{"n_layer": 15, "d_model": 832, "n_head": 13, "n_kv_head": 13, "head_dim": 64, "d_mlp": 2496, "vocab_size": 37467, "activation": "gelu", "norm": "layernorm", "norm_place": "pre", "norm_eps": 1e-05, "positions": "alibi", "qk_norm": false, "attn_scale": 0.125, "bias": "all", "tie_embeddings": true, "parallel_block": false, "init": "trunc", "init_std_qkv": 0.0188, "init_std_o": 0.0, "init_std_up": 0.0188, "init_std_down": 0.0, "optimizer": "adam_variant", "lr": 0.000423, "beta1": 0.95, "beta2": 0.95, "weight_decay": 0.28, "lr_head": 0.00534, "grad_clip": 1.0, "warmup_steps": 472, "schedule": "wsd", "decay_fraction": 0.759, "decay_shape": "linear", "final_lr_fraction": 0.0, "batch_tokens": 131072, "seq_len": 512, "doc_mask": true, "train_tokens": 1080000000, "steps": 8240, "dataset": "wikipedia_en"}
MLP neurons of a small language model. Each row is named by its layer, matrix (up: input weights; down: output weights) and neuron, and shows model dimensions 650-777. Each number is 128 + 24 x the weight over its row's rms, rounded and kept within 0 to 255. Numbers have three digits each.
A block is one neuron, or neurons of one layer that tend to fire together. After each block is what it responds to, as a language model described it from the Wikipedia text at the highest values.

L11.up2283:189111082147097186144139132122117164180116133094142100116146114104168152087115135091132116154117167137147109172139117153168114117160132111112178107119123121149138110131131111139136126172097109116125140113118139126126129091096138150145122166169152057071108143172101101124132099150167156120127155135108149124156104106107080105136166147123139149116153102104145147118080101127128145149114
L11.down2283:183117133137110130149103168099136122150157120127118094088129139131108114160115143115117123092131096107137149153129142138130132138111096107156186156122095127120086113105119123161129082137112122160123128135121127134113151182101125104107141111124169087104105152121123166121132087181111088087148134121143108158108121136150138157134161107172157138119119108177136140097140104094137141103128
Description: Start of multi-piece words/phrases

L7.up150:153108108127130114120188130145119158185123108150145108084130111099128144183097124133121099114123133147113112100110151134141114090073153117099145152139112123106135101160080110198117135175112133139118131114131120134109133125093127108128082135128106109134123131135120156128137108127129184102117147098162136148142167130103122173108093156091079180146172118160134127145134146141114157133143
L7.down150:156131117133123120148129115149130146255103122115130096115122137123122125147114121107124122139118133134168118066128142145132134132135146117123119129122136159122156119133152117140100117128118106133111133104117129141112134116134138131130108123129116132123109122139121131131124106119132149130131135136116117136134141136144125151136136106119122116138153139125145148144125104123108134107087
L7.up151:108108141141074106111152145129137128155130127114116121156131110127125092125131153103111145124051142145118118166158096144122129151145133119088151126153162165144093128120106128124095142134148169141107107037163158173133138108128158135136157131120129132104166102129154129092170152159088146098169137136150160110116145126109140122145177097143144145179136049151158127113144149117120104091164
L7.down151:118143125123127132078154119087126151161140190125127128162117121164153159112118106157123124088114130120119113121100080096104131112122153129090170129124129179138144142146122155100106137125091124153117143087121109106131112112099118131108118150155132108122155113176144120125097162113180132136149162140117173111142162119188127148115125128128139123144109122110136135118108132090117114129139
L7.up686:124089137121108124132185116143119172179150147134123138122118095094103133168087123166089096114122101147141110145112161132166110099124135123107126168127107163102133143151086158184145099129126146153134144117161115145088137122074154116149082104188119122143141124154122178133113103126145127091137157104137108131140153125112120124094130123131115157139148099106150140140084163072132103132151
L7.down686:149123115131131112114141115145126171255140113104145116134132119118113141158110120118128115122116137126139101079128143131129127113122156133118140136106121152132172119149132137156114135125123137135121123108129118122109145112119150133122114113140116110131137134130122114101130126121123144092159138130123114139135164142138115133129141117109105115152150143129155144134108126132114135118110
L7.up1399:144090103156094138147191148131131168156153118160138161123130136068119124146103140136123078116138153143129087151143149133157120111106144161082140138098103128165162095145119177171150094119135162128127152107140121142124145109092158129118125103134128157141102150131132118111181135137137150102158171105136117140132127129068100110127095112090114130132132141104154131111132151105134107112146
L7.down1399:157117105139110109115151110147114138255134117125123113095141144098136110136101127122122124148120131128161114066135150129118113132113146129090152134095121138132154115147130146167109121102127132140105151115147141135122124120109156109118121129134131147104130126128124121095146115146134154095128174124123131132131162121104109175145119126086112136158139149128153147136114129132114153133091
Description: Section heading close

L4.up40:173112101113119129121120125118131097140130115105129154116122149131091136123142121163140115118158147126087109121131113099109111118100120110122102140099098135113149114188157123091126094102132110157143149093125112156147108151082158134103100116095128115141097113136128154106137129102134171117113116138123122162159123121139107132111149132085137145164136148173134115144175108127149169101105
L4.down40:127127174136133141127134111157121174160123143140117100097127113144132113136185142114147105152128109141126133141128155112106133106124130132138095107140115063111090104136174116142077148145118149120081119134125098117146131132185138134137158151161120101132116122136127092155141121116158105088108096115135097120171148092134153124115114110137088112128142093127111134115135107129088116111138
L4.up354:139105094132082122099066146164130111151110123121103111110102129136101091077136123083146136108121127133121136122155164120127165163131146137161159129127130144152132116149099116150138111126179108168141123120169105143126131072129107146160119124148122122134130127175116145129108134126123122102105139087121147141129140154133111130169136155125099152166164128168084142112164127113097125142123
L4.down354:109120132197153109082132148108121111188106131076121123100125112142122130134129161127135109099124114125116131139154157090177150167111183136146123125143074153156140126124114121094101141124188124119162111131118113167096105100064129161095121117142075073110169132152109133127121130146074111123095108137110114160115128103121123109136116120122118112126112127162134125107086125109145149094129
L4.up1312:127121121182107141109146143134135104190115195120139100095102126145127110121087177117156107117126110177124146167139142124114125139108123110137095088127117154134160147152113138134113134119158133089102138143154133134150132108127148089110139094098126131096100127161133119112091099131157157088122135145130116160141133126104135145110129134077102126174165115131133124165133113134203103106116
L4.down1312:140098111129120129148140125118127065172119136150095106128193120123135112130151136123109127128070147148081124172124125105121119131102130134152145111167145144080129120140130115102084146146127175112139138089110132132126130157137131137118169180138129108132144117111100118148109134137118146109100099177141088106132129088124142112117128145127164116154111084147136131116146164152122124094116
L4.up2390:114133113137140121097151113171116126157113136114148157125122140129122124110086149130118118128177141173117115155173134143144122147133138116140124145173149134148140125130137100091138111113122146105096164091110066140073125111110167111133128131120104145163150149107131117131109139165151111114117126139128119162086092141137090140147182138116108155168128080181109156112119145112139127132137
L4.down2390:093143137152083094110152134115116130119092133181125143124126146140119104118098131124156106118104145150103108163142128115133144159129138099104131172134124108095152133176102157169126156132115079136105146164106113112097140124134155164106093115134172136142160157107135180175098134107145148142127130124199124093090090119152141137125125127136141163175118112164145117094104125090149094092142
Description: Wiki section-heading closers

L7.up715:165124159129112113162126121122110129180091124122148161112138119180100104153094130140094128090163153215144079157127131146137130099136114152117166110151125139131099111162125153152116134122109147173125146127124136116130155109101168079157116158121177094089157107118141143111118131114170150105182151127112146133157126116133101108115144128134161111129173115107152157139140139156152161189121
L7.down715:129157125112106125116125101128117172126184143166116099129117132126148106127110142134121118095078125124138163102138107098166112144124130113165157076116157124137096121126124056110103108140127170091113087171137138091099153136169122132174144098104138146112176084132105127106079138147125119081126116116158126147129111090160165065111114117175075098109172099092121107147148147142100063100128
L7.up730:134136104147136119142124135194123135160147158105114123119134118145148107131104117128112098140136201166106116138128184167117115102108152105141141075149168133176120162130104166147123096134116129137114140146162095108108138147132131047087101152157145094063126139129094130107150123153096112116144136155146127178110125106130081122153128146130196138150105127141161157123152131131114140188059
L7.down730:145112179146067126124121149166135184182136178131095151121127163139113104130112118111124131144065124131091100104110131139128105108100128090114177109132129150145087136114141125129109125123151120137136100115137129113141108136110109151136131147105135119089122145169129147122133109126153125155130124145138116108128097116128138121130117120167135130126134068177116167139127116142117089149122
L7.up1317:120130114156145113129142152158092102131089158098140116102174079134152154154092150138130138114111110140145150142134140177147109106122083130116116137134159129107173097131100155169155139144142178141123122100082113123102180109099162124145111144156139126154128086106115119152134139161154140127134189123120116161109119119140160112144130162135139116131168163132138161128095103117104129133125
L7.down1317:118106117155108142128112112141160145132099157063123122116144116163132167158088138144135160133108144132130107161139098132147151149119124118142122125146108127127130091139106110128123112166129109124110136130136118101110136118135129118123141138134152183132143124085148171088103155142130155137123080115163157154090144142150125130145112132163144127135125148099102170154201138115113124145109
L7.up1515:147091101131093136138139149124091139126068133136093135115127145137121143104115088151084099106168183199120193116152107137117138133126091153103144129136149120133118112170109124129155143126123110144125176104146134122119160180126128104139094163149118144096111155124096162147112127128131160134154158130098147166132136161129132090085118133137149104150107139150111106157096130121134138177106
L7.down1515:086078112150144086163118128116114102105103128146088132154083159135120149128167122120107108129092149123129125106111107156110120145110081108105106114123109141122096123134134129099169090092118148140142116094110109102090154132148156149139116121110159076140091142155129118122155132155128132143138127146135126146142080108151189129108106119098138085115120138161156138102128132158161126140148
Description: Start of titles and ranking phrases

L4.up201:131105137143126146155172152130175133146095105125121122075141121121153138085091163146163186129114147143119115111121137109114102089117160135102121122107164129110137114165116101126128131103148119120094165119102123134176081104144130174108042118137113107107099145097177102151146127152135179111086106092141153123137111117140102155154086141108120176155158110124107115128127175140126152160163
L4.down201:156133122137156119103101121088126117130102151128088128106129119078107134156105131146201145152144149133149113159144091142111127143151075097118143131148144132127173152123179150154124132151148105135176079131109144125156106108112133174127091168153134118162105135136135155139147112085139156099117162152129074178143129100131148099088130142091123124115097104168086106126144127108124118149103
L4.up1644:129115200151141104173137086104104101148126133142124129116132134152155127142159125101098126118059142143131149134130126150119131103143100099123105178111131121148100149132096128112144125088134118137114133078117138199142121101134099141130093152098139094134132150094108165125118118175161130110134123096102163141132158172126138116142149082145114124163115125119127100106107145100107127105114
L4.down1644:136108153057120119175156133132120121133133107135150155164119110139150126097101108137100133095139114119174107119181124095115128147072162158139128164132130116085103115105135134107103122128122136140141118149162106160161089130107090118097120123103102158125142136172157132122144130097109138089117127175099093099170146126160121157134150130141094079121134110161106176131159158164121147153117
L4.up1840:143107141131158102221155122125163150140096121122162120052146140150111152122116129119151158132153107157125165093111131141139135116112146133138179092160135167106115123137140122126142123077136145117175142137077139123143119136171149099079110126138108116127138118124119169130157153135120110080126145112139157107077096181122144133154124143101139126126156142150113115103144117148123115151126
L4.down1840:079137121127144133107105174074150117104157116135122122108134080099149124129139164172150178059168121093154117102123143093130120137147118119127129113137115113160126161154098128157126125134142119138143120157127128087126118128155135133077146111108133143130138141096128122166114104119144121113142141113134140105135129090129148150114143132117113148147153133144139135089090098132153106140104
L4.up2383:103133153104123133141147101114139108130115130148149141104125117134172128109131132148130178146133157142179134192124136145164186121128173108095113114110157160089152106102118155137113154131108135140137162126133162099073073105149192112122128111170121083120136139093120147123116126151141119145141120091135108145101174114128118135158101168086100094143153136145119090092154173102140104159136
L4.down2383:148180136096192092115126082105122111182118151157088138159132081104133138143105170120149144127113096162196125108087157144110110122168101113117118145124101084143142113156156163109116144141112099155113172134137142139150123110132095082125142135140132139169130142137160145111147144150113180116118142122147133183176091095122165141089127118115150129108135158170183143133103133164099130097121
Description: Year-start digits

L11.up112:147126104102143110098153166138120128196176101163156100135104117129141143126116159133139151115136120117129175106104167132144147107142178156109126128150112150140127124175075136153122128155109141140086103123128107125096143151082134096138082124090066116112129132095105095123145121133136172149118130100161157131117122118101055137127116157141083157139109115138120105138103090135161140152127
L11.down112:106158170137157134130158127102128101006145165124129125134139149111143132145131101095110141134160119124150104182178109139112105163150121127124126131135120123136114132149143165106123158128150106158139124155168140132136116110116122127119137106128133128132137100130160109109125160118113141125108102148123140132168164166138127143145136125155150132120129119126104155142138122103084144124133
Description: Section headings, name lead-ins